Part of a small language model's weights.
Architecture: LayerNorm before each block, learned positions, biases, tied embeddings.
Training: a variant of Muon for these matrices, 530M tokens, 8091 steps.
MLP neurons of a small language model. Each row is named by its layer, matrix (up: input weights) and neuron, and shows model dimensions 240-495. Each number is 128 + 32 x the weight over its row's rms, rounded and kept within 0 to 255. Numbers have three digits each.
Before each neuron's rows, "fires on" lists the tokens most often at its 100 highest values on Wikipedia text that the model never trained on. A number after a token or word is its count.

fires on: "." 69, "\n\n" 16, "\"" 7, "-" 4
L10.up872:178150109076118125164082195144119090125148211131125093064110197140126117138131111118163105100039133074130103156163144061122163103141126150108103146119175119122171138185134162146106079106155120128093172087109105154094155159138164093141096113151105103029235092126166183130151139116184100105118145124119075125128150067074081140077155158194113040188110103095192105117099124095141090166154137130138111076118121139070096177121140133118159070086153150188177133131104098086109149109115045164105133128157148120146136096062176111082111143169117158118164098135143189155091140091127149154086154167132125124080137171127125093094134147078132145114159093163139094129064141117149188113149132110098090130122075138112127157139104120136176125172151110128137126122116116070191113188171176

fires on: " a" 27, " was" 19, " is" 10, " or" 7, " also" 7
L10.up855:153125138106170103139140114139115164122145154136085152142153063108154111116122145151143151154134103069114091149183131143071142049069131104100107140118209103145177119108167132133135083130131141099122124168106122136165168126148122148138130132152158116170172101099129173155082176123148161083113148112099079142124165139146107102143087140091130138176171097114130188143149180143143102126089110113120138156116099155108099157089126137112114091076153077133138148129176162185113072116061165161134205189174124104132134158146152155115038100103113078140183130163121158130152112111124079071133138127096094104123113136121082054130109122094098111168124188137101140130115085118166146094131119091132081088149175150146079069132119159128110154127045130151152146077138139129117155156151130

fires on: " of" 45, " for" 12, " on" 9, " in" 8, ":" 8
L5.up935:091132134102121109112142149085141118182111144186186106141153148158090112117169156192135127126167155189115138124092132096177142089111163141117169121154116142183135114093116089125114120139128140159111125080131159113152123159101160154129117071110091129152137102207067143095122099054121133160100158181129173124123091099130091137170117149120174113118181141132166162161135094088138134161129095109062131176115097147080129115148135133104146052134071069103133131104155169088121166117072121163125137104122134166174126122094082154183140077105123147119098134138115107105166130164134164120124146102098132109145156109127135194152155050072137091106182117156107094098115148086093163081148166115095132167143170140119111106148144150080130136124132122172112111098137140092099153156126119

fires on: " of" 46, " score" 4
L5.up1499:166129149136148072094111090162128180153121149141174140124121182175069108052126160128101054128096162120192129131120078064076116139146122105150142135102189151112147128138113131115082100192192158137066166094126143047157110156136184132114162122118107068167152120182093134127146091135154095169160157140090162086123128104136079098171166077086160075134152127120130186149129158101109128125115095093106166163137152155157139116153172099107167126133137173079151149095076158137062138127155129099179062083129160132095123111138144140138159059104127126110120119138118122128145146160135124160116160134108138221130182148134096064135168106132096127157177116127145146072181133183141125123092121152103072171157122127084131141093059125125130119139173164091160182098098046122090154127124133

fires on: " and" 30, " (" 13, " E" 9, " |" 7, " a" 7, " the" 6
L10.up672:174133091120115126117148139153123138102146160124095125139105072153200131111151081134137131166167115088187159128116184127096107134113111125118155124118147077166152160110090117143150135127100138172149146134152042143084111103167073122108152089169106128140088079129106161160109049157128143193156142139110121158097093157164133102086122145163127169164121127119102123140094130103102151124182110070141080104136144111156106099096145076144089123124117078091138156135132145098145072116118124117076148145095121110176138114046146182178157187169100176126115104144050059120101179119190100189125170126131127163120094189117136088075112124124122111129118084119143139111106175165109098169129072149239134150115127181179108080067118098106109101110076169165160030133140139128132174106146175

fires on: "," 93
L5.up317:116116068136077088086167163162078173130106107093123121178127134166159111118082138166114151133131157154119132068198162154125137114135182150180191078131118143133171212130136093128174132148119171122146112142184106162122135152117120128120133127121084132152099176137133096181151111141164189177173109126195135065116136125155057152094142160201093170151151203151112115078151160126080077097141124139146140093157091174157137129146144153116122123091148138084126138088156106130054181123128104120147113128119100150185104141125146155122158152127138160089118076132140151105180141180112111102153135084075178076123104052137074106146181175131123119134076127144126145121060142141121178195149177156110120075056036125108133123195065170152146215129085171145160194183086148172099099140097159

fires on: "s" 23, "es" 15, "ing" 6, "af" 6, "or" 4
L5.up1583:126172088066069146130126114099108183081121158171141111093148157135087131125181175148074116170170105183094136108137158119119144078138034102130171132178145117047104150144177128133128128145154100137098150136076146154151137146109159123109147071117136128152158107138135072134133170102122106136098111145123170078143128124181130106106172119126144105110119066125145070081165143136157122127136126184113145143148093094123110130135136175113125106126106108201061142163075139111093125068094112119154178070150091164188098132083096138122132138126147132097096116102142143109179128062176082125097103166070148107121065135160146162045112185194142152102155121116141141108094113161203085127194119162158119143155129163135154141086123100112125096112124107114143110095123084149112077141138135

fires on: "," 95, "ome" 4
L5.up169:097082113119129131123166147104094095156116131120085120099169112067093109156092159107101160146140157152092137093094164107122110169132132125075135106105113125154129160018125168150119081131160111125151107124104128109115108130097100112070115160146123236163099152110095138160173139139169169136112100111133105096138139133114118079159167159158118120135076098145120111124187121124111124103156125107143119175103126177184107141131113108110134127121105126125123095128141101119075113121121135086106118113089142170146201107095089122100171102200157082214135164138089199135193137142166148161131097089100165171198115145144138152114192197102041127096208088104113054100182109079123182155150073168125170160135142139034111160142112150130089071152060107119120166141101131065136084063121114

fires on: "," 18, " of" 16, " years" 12, " War" 8, " time" 5
L5.up1619:037132124133096105143088103128162154100098138148091137102068049169080163131126151126111130133156121144141222111116132127091184113132110168155088157080100124135166146123137128073129132147161140135128147127175123161171127138114101131077120198167098125139136133086146086138118106114152126181150161175187095106105113093170148119161177141180140182123127146132143099110139152142113122137160198169098096127094119183154161150086154130140143144132127101099089184088126168193121105142196141139076154142043115140121116089078116180126079142101120195052145091156152143128142143131036123125120108107087096150175106132150109181114194147142081125121127132158166110147116182102111111127081149115129179150125074107226141110199104176105148181067059198113127107140137112083094026092128059

fires on: "=" 52, "er" 5, " the" 4
L10.up1013:183152083114106129104072137068119162114102115101128107107111114091145159119146161099161109125111140118142157188117161130106087169138188062142129194128127103130185077106159106159108160155167094105092113096149146157116125150193134127130133105133127079210118126182096103136098140134172168167183065107168088130139043152100110106116138135117117168167139147119137094199131134180165152132131176129115112093152140130085128167133131116127123091127124084080133112096137104074104116160102105164141098174105183094090156175084108100193132098153113145081099145093129119102192108133098078085099109145170153140098128134129141163095121151121129134109152172121162117136095164146124120141161107196136097139134124165155134098136159088151063091170104108123102093114194056126152147072159139

fires on: "'" 29, " (" 9, "ical" 7, "ological" 7, "al" 6
L10.up208:132120111228059055042084100135130115182109117156130097125137146112122129177194107094174130127117091097079071150186104151061089122103104140117115073107098070184086105127124163121137172147173070129137072132134097147162078184124129120094160120130150151172136141151108114139082068107090093147174119131164092180126134137118110090169129127083072087154151115121134160105130113149161124102163113100126093128145153078195132091139097181159151142132177175067131118130126134090147180148077162193088096134107117129108193147140080145095123136152154122185142076138175147159100178138070120131161146144043118082146089121099135125127141113101132108153160135111125118101145121124175173127159072175153112156092069108184123193143183156092114178153136150087119083097135083135154124051058145

fires on: " as" 57, " of" 5
L10.up728:101152172137119153137210161081060162131149109174107069129155107195105140087073095194117094136093138122101112133129142108117111143124110125082104142132176185063237118133162126088161156074157087109125110092132110146168112151130124157145151135109169104160114055162066118115110074092118120105183144147118159133119128107095058199098131140152087105095132143100126173151168134137121102157169113121142095130134065082184110149109163152161078131131167162132138189093079078147085100140174103189132085157124182123129144102157141118091118085131071154089140138078167131150131154089131144103183121186125167081111145086135125117114159140148073160137111120152052123142095149136118113127156115117095131100100124141122113179104141138183110151138123102125128149060113088138075109063078120

fires on: "," 33, " a" 31, "\n" 4
L10.up420:173200085103149157139176137192103128129143147121118151138085114105124137166101158154124211149121111167138202102145123154113101183128103159151166069128118106154224167149103103106145090160089117106160132147138135048163136066090112151179167131138131154209115126138107160100099095134144100144121086094142126121168089115099133097157118138152092137140174161138107091131170121114119099135125108186135119181128124089125092141125138123113162143127107087067090097184145118129081145091170145176159100112160118163085118156097128148185127139117128082141134098189128112096101101146160115126118099133128140158117114170123093077196173120127090140097130141173152142144067129132108156095170053057156135094191124140161144161093101082139092162134128090103197094119138101135098099101102162

fires on: " of" 39, " =" 22, "=" 13, " for" 9, " to" 9
L5.up1561:146141131091169097146111149129184085137163127099125075133156111125122136113190118070179129140092130142104090103182102162102163113070118127138104147138196141127151092127128115148103189094163147177065139143166040043155159130158130124135140148142147102096109119098079120155125166095123137162108141070154076106136139106115115139141106142082166136142163139143130132185162083128151143076139103078122181173142062211153153075188104136141129110130105096125084148082118102135102156076181126139135148088100139179098108091098117119082087119142132101120115108030136135142173041136135167165185072119092134140125134162069080133090137121173118121136100133094152178113134129148091069133145201071105132159087157120132070139123111150115102128135122073117130107165105146113180119156123129

fires on: "," 94
L5.up1230:147160151191138115103116178147079153096173109115139091181082132147128125070179068121122170134108151190137159107198166194173144106108113116127162085128135129115159129121151150145137169135168131150134158060200134143157151119076083186101113125129107104133076116117092083130081177149164142117107119212145145136129158082141117155108122172098123125153113110133100160116168147095143113044142125142207111075137101165133097113096105159203143165106109136107105179149167103052129139111128186127146152099084118187071100109097129115134146110095113156132130129142152142089096107102175173060124118131129087132160142144131106130068114089091079136118096103163108121116092151105094132164132101165093090122071123063120134099138097108156184083120110178170130128113162167174163160101123080

fires on: "." 28, "season" 13, " League" 7, " St" 5, " South" 4
L10.up333:187106090160146123108142128107122125123159162099114207104124140063090140100125081094114149116115116052182039112098188165176141117171144184084118138143131128102104120116133104173132114185098126110120080104159143169108139099090076143109094159127120169156162077127168121136131106100124080124148132156124096106139120154134116181142155085098117165135066083117094105101130116186157167085164118145118215189161139141114106126216164145147157144201133159094131142128121111104078106191107102155091111065083056096172133157081110146073134189188199179137163127104139116163147120159105120160101117096041139138119135140132149141087052074125126098094082113109131127182180157097118158147100189165151077088108141146106082164119037100145182211131099170153076194159089096143077082112142121

fires on: "s" 32, "S" 16, " they" 7, "ns" 5, "ts" 4, " names" 4
L5.up1437:110085121129020171137121155156089107153149097131145122061155184148089126118161138149117135200144167153152126091128156076136124049168083139133129182192156136109086148113098118097105110154134103139126132108127131059126102100127133150187142105140101105121120077074167041121165117101152090086150131143153142115094178169141104084098132062108109144088119089147092159116145157094090099138129079154132107162123063151154168121125098128113073151119119132069126108088145175137113114128091093042126169119101152154183172148100101169095139113136185126164112103127108162120134178093163128176140124157120100114198166101167169123127111079148120141193082132134100139121112116117166155133055086130113115104132142140148137186137112156142200119076124171199093138150167118127069140063172135

fires on: "." 64, "=" 13, "," 5
L10.up20:146137064135122150119106141135101179177112142165171100082129139142127114124103183063137119127108174083157131131115114111177080090134098167075132088113107201108161138142172139086121156127160084111151122066091133120071066148177069107077160189209126092178150131136117077186149076122148149170135088092127141177166088132088134077147177143195130156173163154117124138147132110154127125163113146143210126113046100119095040119046107161142116089119149054120179131096141087155091163120159095190053092134165102104106176115119209125097171172083154138145126110143181157094142134085113089089143164095127107162125087187111158109130110171185166117081134066160177161072093141159103091128127189149159097136170094128178110158133145122071136158125121101133155108087152138157086110099147135

fires on: " in" 33, " to" 12, " and" 10
L5.up632:142122115105163113118172159133137116106169178094120099112121161138193081183142082170137141146136096167133148084122171167095141077114109148167141137127127070131096088100107147130170126115095187135138149085140109159117147108070133066133115144108159120158172083099133130161173157089120208113187107125164099132140129134109166126062157158109109115149124158095103187153158121119127127146171178138183154100050115139068103141095140143168117123175124139139161129145155106163121097112116084173170189165079154097176140113093165138164161089112056144149100119119074155081107102156092176157143170123145110111127057107092048099151125142126130137133152173168146175146120130117069133152225203115144100094158125069205144090161131158103098071135139174102157132136137101100176127166110166

fires on: "." 15, " St" 14, " Al" 10, " by" 8, " after" 7, "a" 6
L5.up491:101095085127129104145119178108092088134186106091111088155159116118059135086066129115058109086108168119107062121123116136181117129184135061114130130135111096188130101140137111139116159106123115169102098055185126088148142125149094121149118106108133082140137087138082158121115155126097184099172141131079176150104120096041129099124159088175118099142111165113132068147160130100156143066099137123074119138065094126073164162089128091143154125120139059116125106137149171075115139162118143184082121073151116124077147104108073122145148113121131131177152139165126127192094146163118131162063143084153161097126096189100137130129048121159141122158171124100133085107138125133159117153116126142129101142132149107121110179148108130140139158164135142133135196123095083117104096108127106

fires on: " was" 28, " were" 12, " to" 6, " is" 5, " are" 5, " takes" 4
L10.up0:083119155130114120150182149145144122141091095122100098137109168056142098127029092154147083184091174180101172178135082166108145092112117120074085158167114097095139157115106119129146171153143160112083181169123064147127140076128140125142075128143130104167140128102135142127105119114120131143130136068102162155039054105136147125128098173101139113110083121180109181132159145212120060158107087119139131149149156072140034087129113131141116119067113149109089107169089142154073116152093122140131137132122167184126132096112167106150120126126107114141161166155093134112112166112153101160099101154183117161172193162102106125154088153171074131179159151139170097050138112078191071166141115086119153123139180079093119071141105085113149161158065183137184176103136109151138188193063160

fires on: "." 37, "\"" 13, "\n" 10, " later" 5
L5.up932:074144118187144149146104199137105132156184136136074131129143110158153093160167063120133117151142091170167129141181087124133115132069091132124152154143127124087170112108174098182139127114189116105089101106078160110112150092094173128172172049114157150152146134129149164138159144187104116175138097121084157164165129174133198128103190218234162133146134120143118163104187103153084070116140083094140069149102196167142101163148145175128128108144093110127098132112167143168128171049095089170094167105136158140108088140137107059155173125122087103165108106150148101119132144123106105126038130123081163149077144117079165066122133117141082116124147089105144122136124122159096167119142167128182135096102109118128129085193109056108142104096131172156136122058202136133112071151169039

fires on: " =" 32, " (" 18, " was" 14, "," 10, "ly" 6
L5.up1759:109120099122104115078137135156134085110135207160145207154116072105090137116125144095156164144155157114088161111161114122169178166166118214109121111126137126134124138111153108151200087101157094095126104154069165174183124103120139109143121131138135099127155091084123121075170129145116106160146105105160145055067101079184155106137134123206163031141128117087122144092189099129126099143194158140140115084091127126131148099172138172117133120101115116127100121133127078200094121091116130123134146142095151209126114084127142129158169127137141106100145028118130143061079152121121066144120173091100130093141155144115140149134120098105146102087139131162061213155128147093128099114184155153109175131156138127134152115106126103124086080077133152134112133132150107134149127103124154

fires on: "es" 29, "s" 19, "us" 12, " million" 9, " billion" 4
L5.up1712:116121118150053159133160142078174119135112089065141125141135156113112163139163185186134141146115161189134082110148141111141152059111120128102174164131105143162148132111134143137103106174132111101162153190114115136109091140144136136188183047178059140171136120069162159107201120113114118131177119153098109098139158101123115154114063103096142156084116087143071114078114178121144135115095092169131164191147141119188115172088136106143103180144149183118128131035062134119117142148092059138129143143140162154167099153153112193123140109156103145113111125097109130186137159136138168132150055167139166109178104063110162069146137158185153138090085100147148074125178094114081119215129159127096095124104152175189118162091128187128113125165093179175091153139105125115162127136136144

fires on: "," 74, " –" 14, " —" 6, " -" 4
L5.up1453:106175133184061125094112165107124114127131160142139127083133095117096132092159104105159178153128140138150172101141101158161109159165097157104188094090122114154190113119147157131111177113135085166207116169081065120130153104135092129181066113132094109122163184113121135104206083189174103112172100120181106117131166165071145093090146158135115153123148067126145131155128134077172146144161077166136122100130141128145074100124151150131175153128134138131102178106151167103119129077188147117107133135083109145064095114131122132085143130105074101116156097157091117054135212103100146069132160162127075082159095156099214114090116171112098135115091106109085126156150119111166133137156137132157115096103082094223123130112102130132113183075133170089148090147127159120133160133197095

fires on: " to" 36, "s" 15, " would" 14, " helped" 7, " may" 5
L5.up938:106136104101151161148100209134120158080187134140131109121197128143111134135116134137130149155161111128130142097128098143169195125115101092155157135099201108144127119145159115087141084120111111085152162165164131076128135114130098133121120167104168043187170113125178126103201148082192124100084128090145126125054122155170119136153123119112091117041124116151125084103126151106163140143126084128181093158141149096106131151127130070113094091121136151078121131069093166137095109134117118136147171113156181116142126120116102125131104107111167090170068061120113129090152174109113117143109085149123159135119182089140186127163138214160052144160208124160162135154154133150111127172139137154146075142077113104105139105140086159143192131128119148138101151104172146133157155092123110

fires on: "s" 33, "ing" 7, "ls" 6, "ations" 4
L5.up1668:144115072093064108097097189128082072130129154172183122102124145166132186072170147158113122089120094117124103063111124089100113115112122122097170089169106115076123199122122194130077112096125060110095128134091129130129101118102142195093127070131195067136152152171108103099143175091150114126127143135130173097141109076136071091142154097135108122084128095149161150094126133158087154114115152126135087089108107127154149143138113187102119101164157131107160085117144147167106122076080158139055084146128125142110133159163158123147099209116103113162124120159087176146150112082143148144134184141165158189136123136149166091106105128115121117089183148128157108094175120150143129171100080164123109099144175150158145175139102102142191144113112174127154162143108133137078128091125094

fires on: " and" 31, " to" 19, "al" 18, "'" 12
L5.up1032:201112112162138127108078088144139163098136107152072102068127133129107108064157164101125141140157120178132081171137078139145090060117125090101160142091123131159145106096129147114159157158171154127184154151093112173135140152120143109119157102159196121150157078151082114133089148151137133152066088145143160120081144121143167152122122124045181113228123131138107134118085135104182122140054200106104132140086116116172121070146117169207156090168164119125130135140109126108084182115143121160125154180068091061151175130136092120110107165123184075161107095123132099125100131152148123120133074185132117175140137145154109115154121130120114208116151152114122162168116176109124097148092064138135113152122135106117133148165118134088089157140206159153090139130095109130142181152108133

fires on: " of" 46, " to" 21, " for" 4
L5.up1097:123083118172141125135093100152089095140122154133082136108125142137135144074094124124177178109093180136157143223088141141096079056036164137116162185122062123124104078152090136066109077154138106156152112178103113147132124108188132115148186103150048109116088128142103103096169096093163140123089135090097210134120116114122156114167203108059145099161098118123172169153117165151049142138181063087139110130079106116116182125105129084144176151094130108137094155118110185123106129147165176115147108094104161132121114181152119111172095128161168091105144137137098173162127092142092126139134117190114095124113169128144107132106119159083075121127149107111134100156117165153147087182115131150128142150184138124122156119100076171127139169132082127119109170100165147116074127121140147

fires on: " are" 23, " is" 21, " and" 8, " be" 8, "," 7, " was" 7
L10.up717:209137045142131105099048115115062156099188088102109133146106115144131119160162136149118120132077108131114086181203126121190075115169121180138112140111163152129156100177151070160091162127118127120094120183138113079121162121199158091195085131128107139140124120131104065159085194127083134110154131066131074102154107139131114093105136158062119101094142071155138103140135144081097109148075132118122081149137193101080104182186113184100120118130120064105085108102122079125141101189117175114128163136101147156126126090062120142095075110164144107232118163143193180120125153140118127128127105085132028114132166129097065146149116172073133122128065148169135186125174146151130177163175107181171144135138077166102100092119114143076098131111150182165156112113170150144107148154138119

fires on: " the" 27, " of" 8, " an" 8, " his" 7, " as" 5, " was" 5
L10.up1300:114134095099158145110159083131099153141122152082118116075171128159099162176117107084153127144112141157160121104153115114125141119120152089099111140113147121117128088117152123147111148108123115130149121161087105146106096131148065096145146147120113079164176133133147111083155133122139140138133129123173182114133073119099076115033104122146091137178143121120161096112146127127058139161133121197122085149103136158151109109080117102102124171155146160159109180139087118077145113083093195112093149126096166119150110116155191150167122154139125144123146120137112165156170130147185121071162144166121101025130224147176110123134148134139139127102064162136135089129125130150126175121108102101142162096130102151137142175151126068119141146141134139072186137091132149193135105119100089

fires on: " is" 25, " –" 22, " -" 12, " (" 12, " are" 8, " was" 5
L10.up141:155135090124159126163107174113153099098196145111103174103144137096086108082143182086114154149189145107134193147119105153166118183109112160106140110110147080090152098115119144152144125117159157094146155143129077110159191091138113194131122164099096060164159093089199138111150130148148168102162116180059069140155085135074153110151098115117146164138138165123137127090099121073177037173139166160195173157143062152117050152160143098068110116130150113111140125159126103142117134177180167162136133112065151145093126102118153182134157140153138165198200140155125170065154127162127145096127152118072058071074112121173163078123085120099129162165114189164112139130131182178106121219134160153123127152109094146139086062156095123163144136096098173127156108179079152043078114144147137

fires on: "-" 40, "\n" 13, " de" 11, " of" 9, " =" 4, " the" 4
L5.up1003:142126117162177074090113104101160164109136143132109205193126134089124162092111165177159130135105197104069111134120112094117110103129131140088177144161140138148121155149157176200092152130173110097158144094135122183084109095101115192200074147129094193116139134129120166101131092123137151097105091171123174140176087100137121062127140160138115028142180114168165100169113073044154129145109125094167126086158120103082128111109092120163170075132107132147128125160149120115127139075107149155193117112135168127133128120187173134173153082121162106087065098160109155129082183100157144159178213169067135121063170117193141190074150152120103130164120119128127123187122102135165096160160126183128151141111128109130092141105166120109101091154125147100180189110170088135107131168075122

fires on: "," 52, " which" 19, " who" 15
L5.up1498:129089113115166126086146160099082146171074135139139168097150141050134184201119207120122102159130139100140146128175109087121152123084155113106103090142154108079159118102157131123110126108135129114112080164072142095123131085106115117107137078148175151140143145141132147088119147112133076129162166124181082093102114092012130129176136162065128078149154056122113074152141129085109126093142135166152099158056151136123142097166166101154109120152136154118104065088120120108128136149121143124134112212135128122180112127149059121148120086166199144168137126101067144152109144106110125159162136070090121152133154134117100108072157149093111105109102162134169125096111165147105131133146102186159151141139159194078128127110114117189052112140113132098101151156086127114123086126163145

fires on: " to" 48, " –" 9, " between" 6, " on" 5
L5.up1736:167183134147188149123186155126082136146106143107150110164154126159075138128119052149130183126088166131130102115129113129147133089147143151095116089153188070105125076145085187098120130189102135146071184119160152115164144103105108125144125143105148118122214139159122138180157160126179156080172160077104106145113111188100148117140143154169079132157118157105095129166121143174098211134056077140179081078094131095141086113120100147169094121142157116104108152057112079152075150110143116074133107106136118074128106138059141132130158075086127103105124130160126132125095096158155064172077175104124068131157139103092146099116118096096149107124146119084139160122102147112052132178165185145138130154130129045161111144090130127128115145090146150062188176159121146107120135107137121

fires on: "," 90
L5.up1851:172143167166061135115148116117108128116077167182122106128114124175125138108066112118146188090122150151161197107146131136112125120163109172136168085145106113142148149122131158105155144158141155085123148112156090149145163104118121152149136160122083082199089090123107116115117105123161176149152135156163159137142111116126068107095105149185136133103176129147080112120119134066114130145162166094180131070099127094117135146077160162128148167120148139134091097094160139127089125107115120136155114130069176183077104180114138117079165130062104175119083141102156150145109138168156137069079062152114099133110152159123129128114123124080108142088076155225128168122122079110123139170092109098142089083092075105176142163115100112098100139115149170112129154143127119116176118134136101

fires on: "=" 62, " New" 15, " =" 9
L10.up1061:129132133110137175163164149148113126110141114131076114108131095130083165132139118113160121090125079151134172156169111173153115094135138132152133146137159141177139135181137108120137132133120174138176098095144125155149143108141102104087194130177131126196094090080131126160093151143138140099100137161113110127117162155115142133122130134102094130167111166141119147178123092122128156069156138204156139101055128127124080175131167149125137104169101115118151073151133113046122151129112075148080115174145135160135185088133198090188152112149148144183049160103116097150130189100128154134107121108098095132096079121094173079126148143178124100116124117166128167130174155106149128144159141090156073116128053112215080122115105077150090141144101162126138168138110149181089107131142111

fires on: "=" 18, " of" 15, "-" 14, " and" 7, "," 6, " de" 5
L5.up1555:131171153114156097129089130153177094101164115134124158179095190094161142120166120111170102121098093117162154128112101090151146073143112120110137114123099192105119144111110113109056130153168126114161131132137143171140087107106113159143148101082077137066139144095142148146109109090122135088129105120161112131157095127180141122116153129053138024147148107186151128148073094073106129182105099108093127177102124159102102105149124136109151088093150123146171162141111072119154147133135174151135078131090173144183142134141156178135116026053177135114153131136074100082121193156145151197111154158097115119137110080129148071127116169191104122158152105131154120089109138138135096120179144118113098168094092116084134144074135105165071085154121139114152152108069129057112140219074121

fires on: "|" 46, "=" 10, "-" 8, ":" 8, " |" 8
L10.up1917:122094164047125087155080154174103144102163126131140143102177128131147160105118081102167133170103123110161065096114147117124117184074096163163114116143130154154127106140129151109120133105092184143109159163121154095136102161110136152135185201138110113148160134120106120119174190124174105149065076158108144118081094135133090124152122129144124124174138156166150105156160183165170139112159108153115124105186069081107123157109176137204143116084113142119094090104139099145099112087109127145075152139133111114120066108085068056168166090067163153035161157100139158102137131154134119135132149184095169181145091111174025152148140137115113153154136069177148118121133175104209122073168106106157164153065110141157188136167150131134130131150173123068154136056108074093103110135081147

fires on: "," 55, " |" 11, ":" 10, "." 6, "\n" 5
L10.up1833:150113141043176173165081141156121148113111084145149183124075084135109126192117110119124129175106152128109101053149101124201099133111055137185202140117147131065214136132116157203111086156118136105117146113116060074147118143106157127123097114119137146104149162159161078139113135144083137167120089093140103078143148087158131131088143163142084173078121131099160114138195131100106127180155135126118178111165134093140126192198132122063124167161124108070105136104141030156194164129125083073135084113125158159135147129166132108129149124106144095135128141122198182145144142077105138130127151126121138084128112126115086100111181163110042132080124159107102168074112171143162141122111124117126163068148100125105159136177153065121129160078158116192150096136164109130123102071141073

fires on: "," 63, " |" 25, " in" 9
L5.up399:179102099143124107128093141072148123146079077072083194102148106074109147153109140079141120142174114086129151092120125098136159164180157154058168045118131147165090114070145186172151135129126120117127087150140175148130131128128148122128145108167177204134131142091088150151158156111128128145182151154099166114109120126103137108130120094207117080122178079095116191101130140086130151094144146184169121133128159170186133153072176163185149099124147123119085120127108090107175153147149174100122157184073075148113132164152174088163162102137091121120131097093110138131119100099107114142112188078101169132186158146145107166094134179098166167123075126121104117120155161070139151111182132140161139139137109078142095151154118130136099090109136186101142130145161140120169127119159117

fires on: "," 31, " and" 24, " |" 7
L10.up1336:117113109094138095120148139158125102104154137047131110111176182104216110177117152091167147121158159182094183177118120124118113154131171113121121075109118101135129104103132095115126122125122114102081095101159122100114066141178120074067096125158170141123154105112125084094133134187116153106111085120084147088181080124163117112115022117157120066155158131162102099097137096177136094175119171175157092105100066143119148145118188171147173145092107094118138166131163145142093136119103153160064167106133181115152135142124121127097169143158135114101126133097125120102125118129146172184153183130102102176180021104099102149137110119175141129132103124186127155135102143118174140083146140095143107145075108102171177138090066169187122160163135131110104111093109081135088134074101159

fires on: " of" 22, " at" 16, " in" 13, " |" 6, " the" 5, ":" 4
L10.up1030:138157123114124135104173139163129152133111152131160131195120126123090111117147168131166141166054128127168118122146087124113138160158094135105067149118116094108167141135149157093121136171171147084128172131095112144065125083112136127106193152086115067124142130090112079125088108165093191161219187116081105146063112205144101078113143095109155087168117121078106110159094140164100151099130139137114133105145079111137138065097145086194148103095095086127169148121115150131108133124049107141094135093160094111138172145150158166125111111101085144117126161162149145166133146110174118075121099126143148133157158182105143057120112138148136168089105092110127150101144150149114151189147145140100084093108129163112107146102125169094189075151078142086156122137141111201103140149137094

fires on: "s" 80
L5.up1630:161150147105114136098117181114138115070056098121131086156115167150117147119120146218131117110100114150136130120130110179167106083124068060089138150155119127099147100110147182080063075118182087125071077179151111125114128191126172156146062091138185106143213140146204056142131136102129130157139101137138102098139192125151117198149102090095111122124129123138132160140171080110163123106168104157156098148120086152124104153179158147143145126138134120106112125054109136100093137162148140098170132083117154141163197135139132131126104117128101120099130103103116167150119158112131129168174150177073100159155108122176155141133114130084093115170136099109146129156132153122142071202137184133139131113112147101121113132092092144135131093119103160111138108141126152051100078130128114

fires on: "," 42, "-" 18, " and" 11, " |" 7, " 3" 4, "." 4
L10.up29:148154128088138155118086114158159121149148128106143068097094125151112023171139066107177078100107097140191152096120110123142065201112155133092126144130139146132121127131122113094095102127110139135176122105167132121123131135133116115171137070101123129144120116139169149139125151110110130134125054125099135126171114094178138151176134210150108118113127155100139184146145156096112113141101182178133109064096136068109162139157154147115077089139101136100155173111119058088148100081149079098100211157084131087126092159114133084188111153151131161089221153082183180071128136136108160156118113093131125179087115147120111095087073110100141132123159097196134136119097156181169151121139100073171120145092123137144192164155093095092048058147174151128201117086126131115117142139192195

fires on: "=" 82, " =" 8
L5.up364:160092117123151097105140198118140139128147089136083129089126180053098130123126151154143122129081163110115103198136122103142118103105097147147153167152136193073145115056103144107058149181129128169147136137135171150160084130118160184152097088151062206110104159106187148177160140122096144118092072147130092114125157070167128119129196109106164040172107170102122151117084048104084132084125059169109111119168110100150126185159073108150085175143097180133116188119133118143144113123131164165092148087133153164216121031130163150157148109139145070120096114123134085082118166115171105155162177131131088147090123189119132117196154128179119128159156125152117125154119170163120100123069116157141122123159095109120133136062116108109152082167152121201140121105120141135094139150089133

fires on: "=" 100
L5.up625:141127112058134136162170142152141168117085138107116161046133135144122129161089065095107161135061098136080135106095148022157134079130117159118106193183104098136127128086131166098126185142171139118074070174112177118137117141150159155121104115179131188122089130105101148157148138116094087176135139189182130128065131157149123135127144128105137082105114112158114162176162116157111135161163081117151171083157129144191086132122100136143059072151113084130123145106111077090132143162157129100123122058063163169144121095172143182207131120129129111127095129128124041113121135128132122162108193118167104160105119128099094086129101096125098149078142110092175130180167141109125123183151140123107173196134114150105100099118136120125133111176172122127139075185155088071118086111092123